Weights of a small transformer language model.
Size: width 768, MLP 1536 SwiGLU, 114M parameters.
Architecture: rotary positions, untied embeddings.
Training: a variant of Muon for these matrices, 1091M tokens, 4162 steps.
MLP neurons of a small language model. Each row is named by its layer, matrix (gate and up: input weights) and neuron, and shows model dimensions 576-703. Each number is 128 + 24 x the weight over its row's rms, rounded and kept within 0 to 255. A neuron's up and down rows have the sign that makes its largest values positive.
After each neuron's rows, "fires after" lists the tokens most often just before its 100 highest values on Wikipedia text that the model never trained on.

L10.gate314 [184 125 115 129 137 166 147 114 131 171 118 159  79 131 115 137 123 140 127 117 156 132 111 128 122 167 110 157 128 119 132 144 145 149  97 154 159 110 140 137 137 121 128 142 128  99 134 155 142 121 103 159 130 133 129 138 127 132 140 144 137 162 137 158 115 123 164 102 101 107 129 144 156 128 116 116 116 106 116 123  92  91 124 158 102 138 118  95 155 129  99 107 158 142 131 134 164 124 138 111 143 105  80  95 137 164 140  82  90 172 126 164 152 114 149 102  82 146 108 123 148 118 151 108 117 123 148 148]
L10.up314 [133 144 126 159 100 155 133 114 151  93 121 103 124 105 125 132 169 135 152 147 161 120 155 100 129 116  87 139 135 119 105 106 121 117 139 153 179 123 166 146 144 119 124 105 148 125 144 113 112 116 104 136  65 128 113 132 147 105  85  96 155 165 138 172 139  89  68 127 155 101 160 149 102  89 134 173  94 128 152 135 153  92 154 135 101 107 141 169 121  91 138 123 114 111 144 131 110 161 169  68 152 116 176 157 146 144 111 140 158 108 130 159 139 165 147 150 157 141 132 103 147 128 160 109 113 142 145 132]
fires after: " |", " the"

L10.gate1428 [123 152 144 106 121  99 118 128 124 135 123 114 125  90 130 141 164  92 120 114 121 146 116 156 122 158 103 153 141 102 128 182 125 116 120 111  90 131 173 133 165 123 143 124  74  86  93 119 147 134 140 112 129 138  95 137  92 144 126 107 133 148 154 107 101 112 123 149 150 142 151 114 136 154 101 140 195 134 138  90 125 136 109 137 155 117 114 120 121 144 112 127 184 128 136 143 149  75 141 128 116 136 120 173  71  81  99 132 131 131 164 122 112 145 126 141 140 114 149 163 145 110 140 115 126 154  96 139]
L10.up1428 [130 144 129  98 125 109 104 133 114 113 131  89 109  66 154 122 125 113 130 163  90 156 122 162 146 158 104 152 158  96 152 202 137 132 145 109 100 120 138 127 174 109 130 126 136 108  86 118 111 144 104 135  82 125  87 148  87 105 149  97 160 109 132 104 123 107 142 115 144 119 143 114 125 135  92 118 165 121 134 110 112 143 139 115 136 128 109 140 116 136 123 159 148 123 140 127 153  78 118  85 112 118 118 149 136 101  79 111 104 165 188 157  94 155  96 132 106 129 140 140 129  89 137 131  92 128  93 136]
fires after: " ", "1", "5", "0", "4", "2"

L10.gate550 [163 105 124 119 157  93  99 130 120 116 149 139 112 168 138 109  97 105 118 156  90 160 147 166 124 118 156 149 135 146 117  98 154 116 119 120 145 135 133 162 110 127 118 120 115 130 120 100 120 138 136 134  58 110 109 132 153 117 121 118 213  96  90 168 141 130  70 112 130  94 131 167 174 115 114 137 118 194  97  87  85 120 179 192 118 128  97 122 137 108 133 142 153 112 122 123 136 144 116  89 171 125 131 118 151 149 149 116  98 125 141 163 150  90 147 128 115 159 133  91 151 100 171 141 137 137 109  85]
L10.up550 [113 117 134 160 131 139 108 148  95 122  83 161 150 139 130  76 124 141  88 156 101 125 171 111  99 139 145 126 139 119 100 138 136 126 180 139 111 132 120 106 123 121 134 136 137 133 126 123 173 117 133 140 124 136 132 134 120 113 108 112 118 114 144 131 137 137 121  99 150 110 101 130 117 125 132 111 137 127 147 117 139 102 121 168 156 134 126 147 141 128 122 145 165 131  96 116 142  98  59  76 117 119  96  76 151 141 112  69 106 109 153 107 166  90 112  93  79 114 113 133 145 172 174 123 105 132 159  89]
fires after: "1", "2", "3", " ", "4", "7"

L2.gate1366 [ 98 128 137  97 148 129  98  93 138  90 119 119 112 144  94 153 168 127 105  98 144 118 146 114 135 110 106 112  71 158  98 144 139 137 148 132  82 153 117 122 123 108 111 144 118 118  87 162 137  93 125 155 126 150 163 104 131 126 119  82 141  61 159 190 127 138 153 146 147 106 123 134 106 119 159 152 150 112 108 128 133 172 159 174 165 179  51 155 141 139  72 148 141 139 104 133 110 145 134 111 102 122 119 163 155 119 123 169 120 145 122 125 135 149 142 174 167 119 111 136 146 104 158 143 140 161 137 118]
L2.up1366 [118 146  70 104 139  85  88 160 104  82 146 140 136 119 102 141 119 114 105  94 129 127 102 151 155 103 109 140 129 184 153 137 152 169  96 107 110 137 125 132 142  72 147 129 109 111 149 149 158 111 118  55 125 156 160 154 141 139  91  97 147 120 118 176 131  97 136 154 172 150 137 115 131 131  85 180 147 158 124 130  94 124 117 149 130 158 147 122 123 146 133 129 155 134 113 109 116 118 128 155 123 113 149 142 130  85 123 138 147  75 142 116 100 161 117 160 126 130 123 123 134 107 118 152 125 113 119 144]
fires after: "9", " ", "1", " (#", "4", "2"

L10.gate148 [172 101 158  90 145  89 128 152 137 166 119 153 147 116 174 150 142 133 163 101 129 186 129 142  98 108 103  93 120 143 141 141 133 108 125 131 154 153 130 148 155 115 129 150 133 113 146 111 186 131 161  98 182 108 101 111 122  91 146 145 105 134 130 139  97 108 119 161 100 103 129 120  81 155 164 112 131 123 131 118 152 133 100 166 168 141 166 123  91 138 114 131 116 132 147 158 122 124 171 174 137 122 111 145  74 137 118  92  97 118 147 116 117 119 150 114 114 134  80 112 124 141  93 135 162 135 156 131]
L10.up148 [144  85 171 146 129  99 138 115 141 134 160 144  98 142 145  84 119 104 152 115 125 118 155 112  68 117 133 120  86 129  91 136 127 102 135 123 100  97 122 105 148 175 156 155 134 192 159  67 179 148 144 145 117 126 103 136 180 116 112 107 165 121  49 147 185 145 145 139 116 144 134  92  89 113 163  99 111  74 128 159 116 178 137 116 178 123 125 100 134 131 139 113 168 148  96 143  84 140 107 143  90 110 145  91 116 141 123 126 148 157 107 147 170 143 136 119 108  98 102 158 136 120 140 150 126 154 135 155]
fires after: "0", "9", "–", "8", "1"

L2.gate730 [138  72 130  89 125 124 106 163 144 112 141 156 156 159  89 157 163 138 100 133  86 107 122 115 138 112 120 140 148 140 138 142 138 111 120 156 146 119 133  87 116 128 141  89 107 113 138 102 116 153 127 197 125 127 129 111 125  77 131 106  67 101  97 113 170 119 140 159  85 147 146 145 154 130 131 175 119  76 144  94  98 153 152 145 122  99 121  85  95 111 114 142 134 120 122 131 115 152 102 106  66 127  98 159 116 156 155 124 104 131 135 181 151 132 143 121 151 108 142 110 119 137 131 167 138 133 122 134]
L2.up730 [156 145 140 125 114 162 184 199 133 113 146 122 118 115 145 166 124 119 124 134 125 101 162 151 143 123 154  73 111 156 109 137 125 114 143 128 141 107 166 127 143 130 120  94 157 134  99 117 108 159 124 114 119  89 116 130 141 108  89 135 109 146 128 130 144 113 121 114 131 107 126 124  94 130 117 148 124  88 100 166 137 112 152 137 127 128 140 141 107 172 135 143 141 144 135 136  82 132 162 144  87 110 138 103 166 140 150 125 159 137 114 158 154 102 150 175 128 140 105 146 148 128 145 143 155 196  90 124]
fires after: " |", ";"

L5.gate1343 [102 128 111 147 174 130 108 173 114  88 150 137 144 129 107 122 143 112 150 116 103 106 101 137 101 153 156 106 127 122 132 109 134 120  85 137  95 198 108 149 113 100 121 118 171 158  82 132 116 146 149 137  91  98 147 126 114 110 120 116 168 140  99 137 124 131 131 121 111 119 149 147  92 101  77 129 124 139  91  88 118 144 133  94 190 126 148 110 164 105 101 131 140 108  53 140 149  87 124 124 138 133 145 150 135  81 138 137 104 139 131 133 109 125 170 191 119 163  93 124 105  87 107  97 129 143 129 130]
L5.up1343 [157 126 136  96 121 144 108 159 157 152 170 125 151 184  97 115 113 127 126 100 110 172 120 171 141 126 139 156 146 117 157 140 162 137 118 123  92 142 133 130 153 123 150 135 155 114 160 112 136 106 123 130  98 107 139 112 137 105 111  77 119  91 147 117 114 134 140 149 142  75 103 124 106 109 105 100 167 120 135 145 156 122 131 126 191 136 141 148 105 135 114 138 155 113 128  91 136 132 128  93  98  99 168 101  99  99 146 158 118 128 119 173  91 109  72  86 104 118 168 126 123 143 163 111 157  83 139 105]
fires after: " ", " and", " with", "8", "4"

L2.gate780 [ 73  83 111 130 103 169 130 142 158  72 113 115 157 130  78 116 136 133 137 143 117  86 112 128 143 150  87 121 156 132 137 127 153 119 114 117 139 103 142 122 136 122 118 151 174 141 143 179  94 129 120 126 146 116 102 149 184 104 107 153 104 149  64 114 109 123 154 115 142 167 130 125 127 111 116 128 132  87  75 145 124 134 100 159 114 113 128 155 115 115 111 146 124 104 118 130 108 128 129 104 185 143 134 146 128 139 130 179 143  97 118 168 114 128 132 152  92 142 134 131 159 108  93 140 183 126 111 119]
L2.up780 [137 134 124  99 126 133 108 115 144 118 112 132 168 136 140 116 164 120 123 109 111 101 166 133 130 143  88 143 155 124 136 146 131 129 135 122  74 200 102 115 100 124 135 143 144 127 117 137 122 136 148 166 122 132  91 120 123 119 133 104 112 112  94  84  85 131 119 127 127 135 135  94 135  96 150 111 156 140 171 135 127 131 117 130 112 102 132 148 156 117 113  91 106 127 104 149  93 121 137  98 144 148 117 149 104 139 149 233 190 138 117  74 122  87 161 133  69 145 124 128 116 152 120 140 158 134 126 169]
fires after: "2", "3", "6", "4", "7", "8"

L7.gate930 [166  78 138 129 107 164  99 107 147 106 122 107 147 172 124 176 120 154 166 146 123 135 134 161 131 128 135 124 170 143 140  50 121  72 145 151 152 135  88 161 122  96 160 147 166 157 152 111 135 132 147 116 118 107  97 136 156 144 121 162 147 127 110 119  87 125 112 144 115  65 118 127 100 107 109 112 157 112 131 159 119 143 110 145 112 119 147 127 123 198 113 125 122 141 112 190  93 127 150 155 133  56 110 168 114 104 164 140 131  88 125 125 130 105 146 135 160  92 121  95 107 109 118  83 144 192 129 148]
L7.up930 [109 104 112 144 149 106 114  78 122 104 118 113 163 115 133 125 175 131 155 119 113 151 176 116 126 162 133 109 125 128 137 129 128 163 126  85 114 128 106 158 131 112 151 173 101 138 184 142 156 130 140 110 150 105 105 119 129 102 190 150 207 123 142 117  53 123 139 111 134 114 152 134  95 105 118 102 159  98 170 159 148 146 112 139 159 122 131 130 129 159 117 130  95 152 119 161  95 100  81 159  84 163 112 152 115 160 142 173 143  83 163 134 128 122 158 106 153 127 124 137 113 125 169 128 124 133 150 154]
fires after: "5", "6", "9", "8", "7", "3"

L7.gate537 [110 175 141 143 136  99  97 107 137 158 125 145 136 112  90 149 125 123 112 108 146 108 109 112 148 144 142 115 131 102 103 172 122 117 125 155  94 124  97 152  75 136 127 116 116 102 127 148 114 197 173 138 124 132 127 162 152 168  98 121 178 109 132 125 160 104 136 107 157 158 117 125 121 134 139 131 127 153 145 105 118  75 106 135 165 151 107 141 118 137 120  81 115 150 127 104 154 123 152  97  93 120 108 133 125 102  99 121  94 147 109 144 152 117 117 165 142 132 116  93 102 124  92 150 151 150 112 147]
L7.up537 [ 93 132 130 125 129 114 129 152 107  84 122 101 157 101 138 136 147 113 159  90 115 152 128 134 112 108  92 167 156 144 145  97 127 128 147 145 163 137 133 123 134 151 128 116 123 104 127 132  99 122 142 125 123 149 132 169 126 118 145 103 145 120 120 135  94  95 135 138 129 138 134 128 124 100 144 143 147 111  87 128 178 111 141 130  48 146 157 152  92 139 141 136  99 154 132 137 141 116  96 153 148  93 129 136 163 120  77 138 103 145 130 133 118 163 135 111 135 107 127  98  93  65 100 109 107 161 152 125]
fires after: ".", ".\n\n", " the"

L10.gate652 [ 89 119  91 113 161 185 112 118 155 132 118 118 152 181 141 164 124 152 172  97 135 164 102 120 143  95 142 147 171 121 134 105 147 160  78 138 198 120  99 115 142 130 133 134 161 130 137 106 150  94 170 139  98 110 129 133 116 157 129 117 112 123  93 125 139 109 125  89 146  86 153  96 133  96  99 155 116 139 151 132 127 157 133  77 141  89 114 102 121 164 147 198 174 189 135 177 102 150 141 123 123 117 102 129 132  80 116 159 125 136 155 142 109 156 137  72 149  86 139  91 137 143 134 149 173 138 117 133]
L10.up652 [ 49 124 140 130 111 187  76 131 114  94 142 132 142 118 129 132 133 117 156 131 141 163 143 121 161 149 104 139 120 128 130 146 127 153 157 134 181 127 120 117 118 155 108 133 153 105  98  88 145  96 116 118 159 133 119 144 150 130 111 152 161  86 149 107 128 102 109 118 115 130 135 123 137 133 108 123  79  96 190 133 171 135 161 160 138 122 138 106 189 165 118 177 137 126 146 133 140 158 116 152  96 114 141 132 134 120 140 140 160 133 137 183 142 125 140 178 133 112 135 120 168 162 124 142 115 138 119 151]
fires after: "0", "9", "8", "1"

L7.gate337 [123 136 146 135 150 134  96 114 170 155 116 138 166 137 148 146 148 110 139 126 101 134 131 116 103 118 104 155 101 155 112 143 152 150  96 118 158 143 134 122 129 162 124 123 150 102 124 196 140 170  97 142 112 104 160 105 135  88 129 109  92 131 135 140 129 149 123  92 164  97 132 151 140 148  85  97 154 125 163 122 134 111 123 128 139 143 135 149 111 136 102 119 127 158  99 127 120 139  68 145 146 134  72 117 139 160 159 120  71 120 149 131 158 100 105 128 108 151  96 127 181  98 132 152  88 151 123 139]
L7.up337 [140 152 150 149 132 168 142 110 134 122 183 119 116 158 158 164 132 149 170  88 139 144 156 113 117 150 186 109 123 153 107 137 106  98  90 107 132 110 187 158 143 138 122 129 140  98 125 117  97 158 138 182 113 112 153 142 174 117 145 128 118 123 143 118 153 134  94 110 174 100 152  95 105 114 145 154 127 115 125 101 125 159 120 131 119 123 145 144 118 105  86  64 207 196 113 110 128 150 128 138  91 128  89 148 120 153 115 170 104  96 118 120 166  88 120 106 105 141 131  96 124 131 128 104 118 126 153 136]
fires after: ".", "–", "1", " |", ","